Part of a small language model's weights: normalized queries and keys.
MLP neurons of a small language model. Each row is named by its layer, matrix (gate and up: input weights) and neuron, and shows model dimensions 144-207. Each number is 128 + 32 x the weight over its row's rms, rounded and kept within 0 to 255. A neuron's up and down rows have the sign that makes its largest values positive.
After each neuron's rows, "fires in" lists the words (lower case) most often at its 100 highest values on Wikipedia text that the model never trained on. A number after a token or word is its count.

L12.gate486 [108  82 129 139 141 121  63 147 114 138 102 107 170 120 153 153 161 104 141  91 160 121 165 133 120 116 144 109 172 123 125 153 158 205 147  97 185  94  75 169 185  77 134 154 104 121 131 146 119 114 165 119 148  58 189 137 126 145 161 139 100 141 121 140]
L12.up486 [110 128 106 184 142 143 118 107  40 177 133 100 135 145 170 168 174  73 137 120 101 130 152 117 113 123  96 162 163 126 116 156 124 154 111 137 169 145 142 175 143 120  83  80  66 100 176 161  77  99 148 107 153  91 155 161 102 137 164 130 126 133 145 225]
fires in: "i" 19, "to" 9, "t" 9, "will" 8, "unemployment" 6, "did" 4

L2.gate439 [125 114  87  97 112 169 160  90 148 169 152 126 131 158 105 123  76 118 150 106 207  77 142 146 117 112 130  83 151 118 142 140  83 158 150 143 134 109  81 110 148 181  85 190 126 150 134  82 130 150 115 140 167 137 201 145 119 147 126 169  87 219 133 142]
L2.up439 [128 111  91 147 185 206 160 156 121 114  99 134 175 144 139 126 103 130 173 100 136 105 121 113 172 143 172 121 175 138  90 103  72 113 159 139 125 106  71  74 129 131 110 115 106 138  84 128 150 158 116 167 121 120 175 126 119 141 121 137 126 130 194 125]
fires in: "announced" 15, "established" 13, "published" 13, "identified" 9

L2.gate403 [132 130 142 162 154 106 175 135 131  86 150 107 140 146 104 154 137 167 173 125 124  82  82  94  99 183 108 112 104 107 105 115  82 122 162 129 108 155 125 119 158 183 113 131  39 185 133 117 103  83 148 170 122  74 212  99  99 152 113 109 100 173 175 120]
L2.up403 [132 126  67 119 149 125 163 111 124  45 181 159  99 166 124 113 116 131  94 147 171 171  91  69  96 159 154 117 131 135 190 120  83 144 128 153 215 140  83  66 158 156 105 132 161  86 125 162 163 121 126 112 152 133 104  96  77 131 102 179 138 150  89 222]
fires in: "published" 13, "established" 12, "created" 11, "developed" 11, "formed" 9

L2.gate184 [118 134 153 124 180 144 131  93 130 141 119  93 118 121 162  90 103 138 144 121 169  38 111 127 151  70 130 112 137 145 129 146  65 139 205 109  88 128 130  89 122 162  90 123 140 135 119  98 129 167 146 133 180  77 123 135 107 149 124 165 123 134 148 189]
L2.up184 [ 85 124 139  71 144 149 114 106 164  75 117  66 119  85 112 188 167 140 126 183 107 103 144 138 117 109 134  96 118 109  73 118 133  59 158 175  90 171  84 135 133 149 180 112 198  94 139 176 150 111 162 148 110 129 115 138 161 118 131 124 153 134 159 109]
fires in: "july" 23, "october" 14, "september" 9, "november" 8, "june" 6, "march" 5

L2.gate199 [169 127  68 171 144 151 100 121  87 138 106 142 193 191  73  94 109 127 184  72 184 120 141  75 155 120 180 113 115 129 136 119 101 136 170  98 138 168 160 122  37 142 106 103 120 140 137 153 147 149 110 149 129 124 151 127 112 154 137 136 127 120 132 140]
L2.up199 [149  87  84 165 115 114  82 144 136  92 144 102 102  98 145 158 154 119  96 151 143 110  99 195 125 150 158 146 135  82 148 118 148 143 132 120 140 131 113 151 184 143 176 126 110 132 100  82 128 152 100  87 163  70 148 134 111 113  97 195 121 142  63 192]
fires in: "a" 27, "made" 19, "produced" 6, "added" 5, "australian" 4, "ahmed" 4

L13.gate560 [215 126 150 104 125 167 108 195 145 116 110 104 157  94  97 162 125 117  83 140 125 130 103 160 116 130  77 128 161 189 108 114 106 205 126 105 129 149 129 105 144 143 164 177 124  47 110 127 144 164  60 170 187  85 118 129 139 102 114 162  76 105  74 139]
L13.up560 [201 185  76 166  95 140 122 101  89 158  91 135 156 186 116  78 130 178 132 103 127 106 178 131  57 103 139  98 156 139 109  90 119 138 159 122 174 118 109 114  67 121 131 158 137  87  98 111 130 168 146 148 153 121  93 131  94 137 131 110  78  91  52 132]
fires in: "the" 74, "great" 6

L12.gate394 [124 126 127 101  54 170 121 167 122 184 161 112 118 161  61  65  97  97  93 133 120 143  41 124 103 110 148 163 102 147 105 126 190 150 149  55 117  91 174 129 122 160 133 103 120 148 128 164 105 129 121 128 107 175 180 175  93 139 167 138 136 116 131 118]
L12.up394 [156 118 174 123 123 175 165 117 141  72 119 135 121 158 176 121  78 130 101 139 158 163 160  88 163 144 102  99 125 175 105 130 106 194 156 196 104 133 163 102 134 147 136 152 130 110 104 165 104 188  84 133 151 149 135 119 116 152 136 137 135  66  68  83]
fires in: "be" 21, "not" 14, "also" 9, "a" 6, "had" 5, "has" 4

L6.gate377 [114  89 149 133 143 177 121  96  80 134  95 137 155 146 137  79  86  54 161 108 103  98 132 137 135 130 131 137  98 167 144 127  95 125  97 119 142 174 161  84 107 130  67 106 154 101 131 103 105 149 155 157  79 137 138 143 121 140 122  70 121  88  74 184]
L6.up377 [127 151 163 114 105 149 109 136  48 129 120 181 115  73 103  67  96  88 124 107 101  56 110 146  82 131 102  82 144 150 151  74 111 127 111 155  84  82 166 129 186 104 108 200 102 136 159 111 170 131 114 125 109  87 192 111 189  94 120  93 151 105 134 106]
fires in: "m" 23, "cm" 8, "km" 7, "hyundai" 5, "ft" 4, "taipei" 4

L3.gate220 [107 144 106 106  77 161 143 139 128 201 138 122 209 123 122 109 144  57 127 160 122  56  75  69 109 105 121 106 100 120  88 132 156 149 193 134 119 103 118 143  76 126  52 155 171  99 109 140 141 139 125 145 122 152 167 154 138 132 177 136 161 184 137 130]
L3.up220 [147 107 130 125 103 119 143 133 133 139 164 190 130 191 142  93 106 115 130 103 129  73 125 111 149 139 210  92 131 114 129 114 124 116 140 162 132 190  94 110 151 105 138 181 119 175 115 190 147 139  85 130 113  88 132 136 101  75 174  94 126  93 109  85]
fires in: "1985" 14, "continued" 14, "1984" 11, "1986" 7, "1983" 6

L2.gate311 [154 110  73 203  75 142 130  73 117  86 196 114 157  82 171 114  87  95 151 118 123  75 124 103 137  96 111 176  98 160 180 121 168 170 127 112 136 142  90 142 129 139 127 148  82 116 102 105 139 126 174 232 127 106 120  98 131 124 130 116 131 172 101 146]
L2.up311 [131 123  96 200 166  88 139 126 120 137 205 154 147 128 111 113 128  76 123  83 152 149 174 170 128 194 117 102  76  81  97 165 139 167 111 102 201 140  78 121 169 117 147 160 133 119 137 183  95  78  77 150 140 170  83 133 159 139 139  84  85 154  91 172]
fires in: "at" 22, "no" 16, "on" 11, "oil" 6, "o" 6

L11.gate135 [161 113 133 187 144 152  68 173 141 143 157 135  97 123 119 132 123 124 127 140 156 105 141 159 115  87 167 124 130 131  62 112 161  77 138 129  79 137  83 134 146  75 182 143 102 145 152 141 123 114 105 139 131 131 130 113 133 111 130 174  73 123 135  85]
L11.up135 [165  31 141 127  75 107  58  82  88 123 137 116 111  99 146  64 177 135  96 140 105 168  63 132 172  92 113 141  89 156 141 127 152  92 139 145  67 122 146 116 151 156 144 102  76 168 130 108 117  93 149 101 105 156 144  95 139 170 151 122 181 171  86  98]
fires in: "in" 31, "for" 13, "a" 8, "with" 4

L13.gate114 [138  98 101 205 153 199 110  96 125 147 128 132 105 180 101  65  91 139 144 150 144 119 216 153  87 124 130  81 133  89  99  98  99 111 175 106 123 123 150 128 103  96 146 176 147 143 152 126 111 110 164 118 138  82  96  87 159 116 158 114 153 158 145 173]
L13.up114 [132 164 148 131 108 207  55  88 182 127 142 119  95  85 131  76  80 149 222 154  99 183 129 102 179 132 154  97  84 206 165 127 122 111 180 160 144 146 135  72  80 153 116 122 112 173 113 156 117 121 142 155 159 134 112 216 122 114 138 117 117 104  89 100]
fires in: "in" 41, "since" 13, "until" 13, "from" 13, "between" 5

L2.gate392 [141 135  76 126 148 130 112 151 131 107 157 159 119  97  64 102 121 133  84  60 171 122 135 187 180  93 114  55 140  65  93 144 144 168 123  80 141 101  70 163 150 112 142 159 124  91 216 186 106  99 138 114  66 131 127 119 130 125 133 144 122 140 160 149]
L2.up392 [118 145  91 113 117 161 160 120 133  72 134 141 170 128  76 131 128 143 102 140 180 103 124 159 120  72 169  76 167  87 121 137 160 122 136  80  89 141 114 156 168  61 120 159 131 136 120 212  94  79 157 105  74  79 105 132 160 172 146 156 205 127 144 126]
fires in: "his" 98

L11.gate368 [137  88  92 168 124 166  56 110 142 113 115 127 120 144 168  99 144 105 155  44  67  99 141  96 161 152 100 165 131 129 120 144  95 134 155 133 189 131 141 133 198 153  76 136 111  97 103  77 209 152 154 142 140  80 172 119  87 145 122 123 122 127 117 103]
L11.up368 [114 161 158 111  62 156 147 131 181 152 148 122 255 142 115  95 164 115  96 138  94 107 138 139 127  83 101 196 138 108 156 142 143 147 117 103 120  71  93 157 106 136 126 114 151  84 106  66 105 132 147 141  92 136 113 127  87 117 166 159 147 122 147 157]
fires in: "it" 24, "them" 15, "him" 14, "together" 4, "himself" 4

L13.gate250 [117 190 155  82 145 163 103 122 119 133 136 105  95 132 152 124 153  80 121 119 139  95 191 111  82  40 138  71 156 192 145  86 122 121 174 119 139  98 158 147  89 172  85 128 125  84 117 130 108 167  88 153  92 112 102  76 116 131 176 106 140  91 105 172]
L13.up250 [136 164 109 176 110 140 106 136 152 160 140  99 158 176 142 172 110 137 134 137 166  93 149 135 160 202 163 158 174 159  94  88  46 139  86 132 129 123 133 144 145  95 129 157 166 126  94 133 151 174 145 131 213  90 157 168 142 124 139 155 112 167 116  90]
fires in: "his" 61, "this" 15, "both" 5, "her" 4

L2.gate256 [125 199  90 176 166 126 103 156 104 131 180 140 141 143 121 109 170 127 158 127 187 134 164 159 143 100 140 156  83  96 104 173 103 137  93 109 183 112 161 150 168 178 143  91  79  74 122 159  67 104 131 138 105 148 103 110  94 134 184 120 153  94 142 146]
L2.up256 [146  84 136 177  77  54  84  98  75 131 107 101  99  94 140  93 152 132  70 168 143 124  93 145 164 130 104 102 103 136 106 138 137 135 119 142 210 174  99 116 167 183 129 145  83  82 134 169 137 106 121 162 107 140  70 164 141  92 116 119  93 184 112 115]
fires in: "he" 13, "2006" 11, "2007" 8, "games" 7, "career" 6, "2010" 6

L2.gate75 [118 139  54 191 158 112 114 180 188  84 202 145 113 120 104  87  87 113 139  59 166 147 169 142 108 105 146 122 146  62 124 105 157 102 121  85 142  99 146 133 116 122  77 140 136 139 141 188 124 152 141 100 125 128 151 133 113 161 187 120 128 180 144 129]
L2.up75 [ 81 132  90 159 133 116 156 157 174  94 154  96 124  91 159  85  78 128 130 138 151 144 171 115  97 114 191 123 141 138 129  49 125 111 153 122 118 168 151  95 170 108  64 128 151 133 121 157 119 135 161 138 148 131 146 150 140 159 165 101 171 183 161 117]
fires in: "votes" 22, "states" 7, "focused" 7, "type" 7, "occurs" 5, "races" 4

L2.gate497 [158 113 167 142 115 112 122 160 158 117 106 114  70 104 134 123 119 149 120 109 128 192 110  94 133 129 182 148 144 138 138  71 102 119 112 128 115 125 169 141 129 187 120 108  91 126 106 156  96  91 166 125 145 146 128 114 119 106 153 102 157  99 164  92]
L2.up497 [177  81 103  85 150 169 166  71 106 146 103 125 150 126 114 111  88  59 175 116 104 137 195 138  73 104 143 174 125  91 146 159 115 159  97 110 108 184 152 129 108 111 106 149 120 222 163 145 103  97 135 150 124 139 134 183 161 128  86 118 109  68 165 181]
fires in: "engine" 16, "half" 10, "days" 9, "months" 9, "minutes" 4, "hours" 4

L2.gate229 [103 148 164 146  94  65 129 150 155 135 133 162 127 145 112 113 164 135 128  81 121 114 101 119 125 109 171  26 157 101 106 161  96 111  94 124 165  58 125 143 116 145 116 120 129  66 177 102  74 110 103 119 112 167 122 105 115 130 110  99 157 120 112 122]
L2.up229 [118 149 165  81 116 139  77 154 169  99  90 116 112 138 131 121 153 137 110 193 123 144 124 118 148 123 151 120 146 141 123 105  29 129 151 171 156  95 126 144  96 160 122 107 168 111 128  92 159 148 110 102 155 144 126 169 128 154  98 117 137  68 109  95]
fires in: "film" 23, "bbc" 18, "age" 6, "work" 5, "love" 5

L8.gate432 [127 116 133 127 100 194 108 205 126 120 181 140  96 113 124 177 121 113 118  56 105 107  96 104 120 169 141 184 123 138 121 135  97 136 163  87 108 110  71 171 119 119  85 134 136  65 109 129 131 149 140 138  98 118 140  71  72 118 142 167  87 135 169 108]
L8.up432 [110  85  96 140 167 138 149 176  99  74 156 172 113 120  86 125 119 165 134  87 167  65 162  79  83 177 162 151 127 156 118 138  51 108 131 121 108 125  97 135 165 114 104 132 103 112 124 127  91 133 145 142 105  74 124  50 115 118  90 190  64 149 151 141]
fires in: "is" 39, "may" 5, "previously" 4, "beneath" 4

L8.gate71 [119 193 120 137 112 136  98 171 139  93 112  81 151  90 156 168  98 133  66 139 122 167 145 138 102 126 167 190 164 125  52 168  91 173 138  93 119 103  65 175 149 117 137 148 124 102 118 180 131 175 127 111 114 145 128 117 127 165 142 140 166  78  87 162]
L8.up71 [118 112 134 155 106 167 135 148 159  18 134 172 131 115 216 220 105 160 121 123 135  80 156 197 115  77 162 135 127 141 146 181 154 170 118 102 122 129 137 120 178 128 186 117 148 141 101 159  77 162 170 153 147 165 113 143 143 148 131 157 159 100  95  54]
fires in: "1" 37, "there" 15, "faculty" 6

L12.gate88 [134 126 134 140 206 151 111 151 132 169  96  50  76 150 122 163 128 117 149  90 174 141 193  82 150 115 154  62 139  96 124 138 100 164  96  79 130 172 126 140  97  93 138 157 126 147 137 193 141 136  54 102 144 107  91 138  89  97 121 149 106  92 170 138]
L12.up88 [163 162  98 154 141 166 107 143  82 182 133  81  65 169 159 130  70  96 111 111 131 130 138 209 186 121  83  82 110 130 152 127 175 126  52  92  83  89 124 123 108 143  46 168 109 183 158 132 108 134 116 137 129 101 162 119 163 164 132  82 122 116 166  99]
fires in: "an" 25, "but" 13, "well" 9, "as" 5, "most" 4

L12.gate559 [134 125  49 121 157 128 147 128 163 160 179 137 114 155 109 150 109  90 140 114 123 146 127 187 120 151 156 104 183 133 102 120 101 127 152  28 112  37  90 170 114 113 115 115 152  73 152 214  89 165 105 148 118 123 129 129 134 128 107 150  81 101 180 127]
L12.up559 [118 121  71 147 127 176 105 111 141 136 101 129 162 166 138 154 127 122 106  99 113 121 105 119  69 115 109 159 179 155  59 131 172 135  91  87 120 124 118 117 153 128  39  68 176 117 125 188 152 152 192 142 142 115 182 163 133 184 135 159 120 118 150  98]
fires in: "this" 26, "not" 12, "to" 11, "he" 9, "be" 6, "his" 5

L6.gate221 [147 134  65  69 133 179 134 150 169  85 194 131 165 137  85 136 146 138 111  92 131  94 118 137 147 145 115  68  94  96 141 173 187 194 152 126 135  75  80 161 131 152  75 124 111  76 136 107  82 141 165 104 104 106 132  78 148 137 154 147 191 125 102 118]
L6.up221 [146  84 188  78 128 148 121 195  71 122 101 143  85 213 157 129 154 109  80 123 146 141  86 150 100 133 214 133 107 193 145 140 103 117 104 148 141 109 115 129 123 126 136  82 124  78 159 118 126 151 127 157  80 134 123 139 129 152 108 144 108  76 120 100]
fires in: "born" 14, "own" 12, "married" 9, "old" 5, "young" 5, "score" 5

L2.gate53 [122 125 185 114 121 136 160 137 204 118  93  89 109  96  67 127 122 134  93 160 107 101  86 129 115 133 127 102 136 111 135  42 134  92 180 198 168 114 141  97 152 133 116  70 140  87  99 107 156 142 170 102 137 160  94 130 107 123  73  80 161 173 148 115]
L2.up53 [138  81 136  98 153 118 107 146 149 173 106 117 106 108 170 150  66  90 148 102 152 195 161 171 123 165  67  28 127  92 124 116  88 140  72  90 126 106  94 122  75  98 118 134 159 168 163 153 155 113 112 173  72 160 175 108 190 166  92  66 137 138 155 108]
fires in: "album" 21, "game" 19, "shooting" 8, "songs" 8, "run" 7, "standard" 5

L11.gate335 [145 128 158 146 168 152 138 115 102 148 160 116 122 139 135  51 110  95 144 103 164 151 113 134 128 172  96 145 136 156  86 132 163 118 140 119 152 166 119 117 108 128  29 144  99 135 110 125 123 129 156 162 139 164 117 126  80 121 102  84 162 159 105 152]
L11.up335 [155 132 136 148 138 117 112 116 173 102 134 155  58 153 132 131 152  80 120 101 143 121 112 140 158 150 142 130 132  78 110 162  66  68  91 108 149 128 134 145 152  51 167 206 134 112 102 127 166 108 137 127  97  86 166 206 103 103 123 131  99 180 169  90]
fires in: "in" 21, "played" 8, "as" 8, "into" 7, "worked" 7

L2.gate442 [128  72 125 106 152 143  92  69 149 117 187 129 114 162 123  99  83 114 132 139 142 132 114 124  91  98 107  66 119  72 113 123 199 137 127 168 127 162 104 108 171 112 149 159 130 101 166 124 108 101 128 116 112 139 129 128 152 114 126  95 112 167 145 119]
L2.up442 [138  41 136 140  83 162 182 150 147 158 125 116 152 179 156 132 109 100  78 140 135  72 142 137 107 130 152 157 170 134 140  93 140 119 122 186 112 135 102 153 129  79 141 133 161 127 105  87 165 132  78 131 163 139 100 134 139 140  92  93  82 141 150  99]
fires in: "at" 31, "both" 7, "atlantica" 5, "western" 5, "https" 4

L8.gate155 [150 151 156 106 145 110 108 134 125  99 158  97 200 146 110  95 157 157 118 136 146 130 110 104 142 133 189 175 133 137 135 118 140 109 101 140 199 156 135 137 209 130  46 162 101 165  88 118 180 118 152 164 169 128 147 152  88 151 132 170 109 167 144 162]
L8.up155 [145 108 111 165 119  90 157 120  61 109 125 128 153 112 176 144 109 135 118 122  95 113 149  89 161 122 185 185 143 143 163 147 129 130  74 160 166 142  84 180 114 124 146 157  88  90 149 150 106 129  95 145 127 116  93  52 155  99 141 182  61  61 129 133]
fires in: "to" 40, "could" 20, "may" 15

L3.gate546 [ 83  83 142  89 121 122 136 115 106  99  66  96 210 135  91 108 134 104 134 207 122 141  81 128 109  78 108 116 131 155 175 133  81 170 122 121 157 118 141 116 140 158 161 100 121 114  73 143 157 159 133  65 128 125 105 162 145 152 161 113  92 132 134 136]
L3.up546 [158 100 121  89  88 122 168 143 144 139 134  96 106  97 148 142 145 139 135 135 174 113 179 113 171 158 180  62 127 183 144 110 169  78  90 125 100 102  97 164 163 137 121 147 169 162  92 118 115 158 120 115 178  56 121 102 140 144 122 189 145 171 138 191]
fires in: "left" 17, "half" 9, "just" 9, "black" 8, "lead" 8, "runs" 7

L6.gate207 [177 103 138 143 143 169 108 140 148 182  95 133 149 136  59 116 128  90 116 146 135 131 147 137 177 165 115 137 147 102 127 110 137  77 123  56 117 109  96 170 177 156 132 163 150  90 124 149 114 124 114 137 126 153 128  57  93 164 108 152  86 117 114 114]
L6.up207 [119 150 110 142 151 170 126 127 188 158  92 116 152 132 112 125  99 157 149 127 159 144 128 139 125 154 180 170 145 125 148 123 134 113 141  98 124 130 133 168 144 149 114 130 165 162 121 118 136 112 129 149  44 162 132  94 125 174 110 138 147 143 124  76]
fires in: "to" 79, "well" 12

L6.gate48 [133 159 135 145 147 126 111 185 136 137 139 182 186 158 111 112 127 116 175 149 150 156 128 169 123 137 123 164 166 127  66 167 114 131 126 120 178  25 112 174 142 188 136  72 113 119 158 134  63 110 124 142 168 162 105 140 133 168 153 128 154 120 119 116]
L6.up48 [125  98 149 146 189 160 146 119 122 147  82  89 141 118 112 116 113 135  81 117 137  78 107 114 146  50 117 148 119 127 116 137 112 118  91 144 154 155 155 157 100 131 185  84 150 118 103 127 173 103 162 166 189 168 131 128  63 130 175 134  79  92 121 142]
fires in: "she" 24, "he" 15, "augustus" 6, "why" 5, "australian" 4

L2.gate484 [154 122  89 135 119 138 134 125 137 103 126 106 118 113 163 144 148 151 158 162  58  96 132 175 112  90 152  88  79  97 119 171 103 164 112  90 117 151 164 126  65 154  90  82 107 141 155 118  83 176 143 214 124 161 135 151 103 150 143 126 154 139 130 172]
L2.up484 [108  93 186 123 123  56  69 154 111 160 132 120 142 126 180  96 126 109 123 155 137  66 185 119 127  91 154 148 148 172 156 146 169 125 151 129 123 180 133 115 114 152 142 134 109  92 142  96 173  72 117 147 103 106 153 141 151 153 143 108 100 108 149  59]
fires in: "university" 56, "pittsburgh" 5, "baltimore" 4, "angeles" 4

L7.gate123 [147 136 218 179  64 184 159 138 155 140 124  70 159 116 123 115  89 133 126 150 148 121 176  56 111 169 161 117 115 171 115  93 108 111 169 109 142 133 128  66 115 182  76 133 106 112  69 152 189  80 102 104 155 147 147 150 101 131 158  58 132 147  94 127]
L7.up123 [143 120 144 121 114 127 152 148 136 106 146 129 135 126 116 151 123 150  86 126 173 153 133  94 113 136  85 165  99 165 161 154  94 176 178 138 134 103 131 105 151 133 140 144  86  90 101 143 221 135  74 121 170  54  97 134 143  68 143 156  64 150 163  85]
fires in: "life" 27, "near" 17, "place" 6

L7.gate231 [121  74  98 131 136 131 149 164  79 158 114 140 138  89 155  64  82  67 128 126 155 151 119  83 155 135 204 110 118 113 149 116  95 164 171 172 162 109 133 132 135 126 150 120 144 115 111  78 101 101 148  64  74 172 117 158  95 109 142 122 104 105 131 110]
L7.up231 [164  34  74  96 102 105 165 162 148 110 128 106 166 115  86 130 104  86 116 142 100  96 149 108 117  65 218  79 121 106 160 141 162  91 203 174 160 100 143  96 150 133  73  95 134 160 115  99 147 100 166  80 131 128 143 143 149 194 121  91 175 139 146 101]
fires in: "known" 19, "date" 13, "name" 7, "vulpea" 7, "born" 6, "relegated" 4

L12.gate197 [141 143 156 144 128 133 137  89 181 164 173 123  84 201  85  87 105 110 131  64 136  67 150 180 102 136 143 108 150 131 177 118 145 132 150 101 152  66  85 106 150 174  79 136 114 113 120 103 118 179 125 129 127 111 160  96 136 119 119 107 149 124 144 157]
L12.up197 [150 137  83 172 144 148 114 120 111 150 132 109 189 183 140 146 172 141 151  85 178  95 160  83 214 122 133 142 104 173  85 122 113 150 138 139 130  78  98 185 150 125 135  93 119  94 114 117 180 167 122 135 183 129  93 124 101 133 113 142 154 132  87 144]
fires in: "her" 28, "his" 13, "their" 13, "it" 4, "on" 4

L6.gate319 [141  92 164  94 104  91 197 171 130 108 182 164 106 116 163 155  85 123 123 118 148 141 152 192 112 126 128 144 122 109 183 135 140 151  75 137 134 129 111 129 180  76  27 125 158  77 195 116  69 150 187  74 108  97 119 147 181 187  51 152 141 110 132  86]
L6.up319 [148 129  72 170  65 147 153 158  83 111 130 178 107 202 147 153 155 148 165 132 108 163 149 150 113 114 113  52 149 100 144 119 129 136 147  99 122  92 107 140 163  99 119 120 103 157 113 196 132  90  94 148 201 198 133 109 124 133 169 192 142 127 148  85]
fires in: "0" 32, "user" 8, "rrrr" 4, "percussion" 4, "kg" 4

L2.gate189 [ 88 124  99  76 134 132 154 145 122 108 143 141 128 132 125 117 122 100 123  97 127 124  78 131 149 122 143  98  71 135 123 151 163 198 113 110 163 112 136 162 142 133 114 141 140 168 138 117  86  37 143 145  67 121 141 108  78 122 144 114 171  78  98 130]
L2.up189 [153 117 145 158 156 120 123 153 172 142 172  96  78 122 141  75 104 149 113  85 189 178 156 202 140 191  71  94 127 142 131 132 188 130 167 116 131 182 105  73 162  77 145 139 154 150 122 141 123  96 153 152 131 148 161 126 196  95  90 153  99 102  80 163]
fires in: "league" 30, "association" 10, "stadium" 9, "tournament" 9, "department" 9, "season" 7

L13.gate322 [133 102 117 146  69  86 101  61  82  87 131  91  88 157 159 100  67 152 154 113 140 125 129 176 142 103 162  85 140 105 139 140 162 216 121 139 157 134  95 147 128 113 115 164 115 137 106 114 140 138 131 148 123 186  90  99 107  59 118 115 139 155 164 137]
L13.up322 [137  80 150 118 103 127 127 108 116 142 139 119  98 156 118  75  37 152 142  86 123 115  75 225  91 139  81 120 104 113  68 125 133 214 111 140 156 141 154 156 131  98 152 162 135 109 106 139  93 112 103 157 129 162 113  68  88 119 134 136 106  98 198  64]
fires in: "an" 96

L3.gate330 [143 134 125 151 137 170 157 188 134 133 115 144  78 114 124 126  56 164  73 141 205 174 144 101 151 119 143 142 185 165 128 155 110 194  47  76 137 108 119 149 133 135 132 138 114 133 159 153 149 162 119 105 139 118 184 173 107 113 151 171 146  95 165  69]
L3.up330 [102  96 103 133  76 106 137 150 137 154  96 149  74 107 118 137 137 166 143 134 154 135 159  69 120 104 122 150 192 121 115 122 123 164 129  84 109  95 157 173 111 148  91 191 124 143 120 139 181 157 154 172  78 110 188 171 165 140 135 103 140 125 217 108]
fires in: "years" 24, "men" 17, "half" 6, "months" 5, "railroad" 4

L11.gate522 [169 147 155 111 109 201 106 139 157 129 210 109 198 132 106 113 175 153 153 150 131  73 151 175  74 106  99  97 148 120 129 159 200 132 112 102 108  69 151 147  84 145 151 125 145 178 106 178 112  48 147 118 123 151 119 141 146 173 130 153 143 102 136 104]
L11.up522 [119 104 111 128 149 152 123 126 105 129  77 140 103  96 150 124 140 140  96 106 143 101 139 128 123 157  99 134 173 171 148 124 135 123  40 129  76 127 115 157 152 132 121 186 148 140 127 137  97 122 124 115 147 107 153  94 162 156 111 162  92 100 149  86]
fires in: "to" 42, "raise" 4, "help" 4, "also" 4, "t" 4, "not" 4

L7.gate155 [145 172 116 161 184 173  68 217 157 140  92 106 201 140 155 116 141  68 110 132 144 113 183 121 120 103 113 134 159 117 110  97 137 129  75 109 116 130 173 104 139  89 116  94 152 166 138 125  89  81 102 129 132 107 160 149 151 137 113 131 108  94 171 124]
L7.up155 [113 156 136 109 144 187  84 105 113  90 155 140 118 102 139 141 218  98 175 115 173 127 135 128 155  97 151 166 105 141  85 166 140  70 111 122 170  94  70 153 123  93 115 150 127  86 106 228 124 129 139 134  96 134 101 136 117 139 186 150 101  67 107 168]
fires in: "to" 72, "also" 7, "possibly" 5, "newly" 4

L11.gate247 [143 192 132 138 115 140 124 131 177 183 168 134 112 120 113 139 129 135 163 118 173 127 156 207 165 107 111 173 150 144 111 108 147 164 124 105 115  98 103 138  81 149 131 189 141 178 152 150  67 145 116 196 125 137 194 138 117  98 122  48 128 157 191 111]
L11.up247 [154 116 153 151 136 112  54 121 159 172 136 114  59 142 146  31 127  81 121 110 182 184 116 113 149 154 114 169 124 135 110 137 188  75 113 192 100 100 118 129 113 134 127 131 129 120 101 134 132 171 104 109 125  64 180 174 103 147 102 134 115 136 136 112]
fires in: "in" 51, "clostridioformis" 8, "off" 4

L6.gate513 [134 158 151 168 154 176 110 133 110 107 119 156  67 185 160 174 140 133 129 113 151 194 163 159 155 114  71 112 137 151 115 155  78 136 138  53 137 158  69 126 158 120 170 192  73 130 146 211 138  86 108 123 127 134 134 135 113  82 199 172 118 124 122 185]
L6.up513 [126 131 165 134  93 127 119  70 160 145  98 136 139 217 191 133 170 114  70 176 105  89 161 138 127 110 140 164 182 124 118 134  88 124 104 139 164 100  49 166  92 119 109 150 128  88 152 165 130 148  97 148 163 132 114 116 151 143 182 121 158 158 128 148]
fires in: "he" 56, "s" 6, "she" 6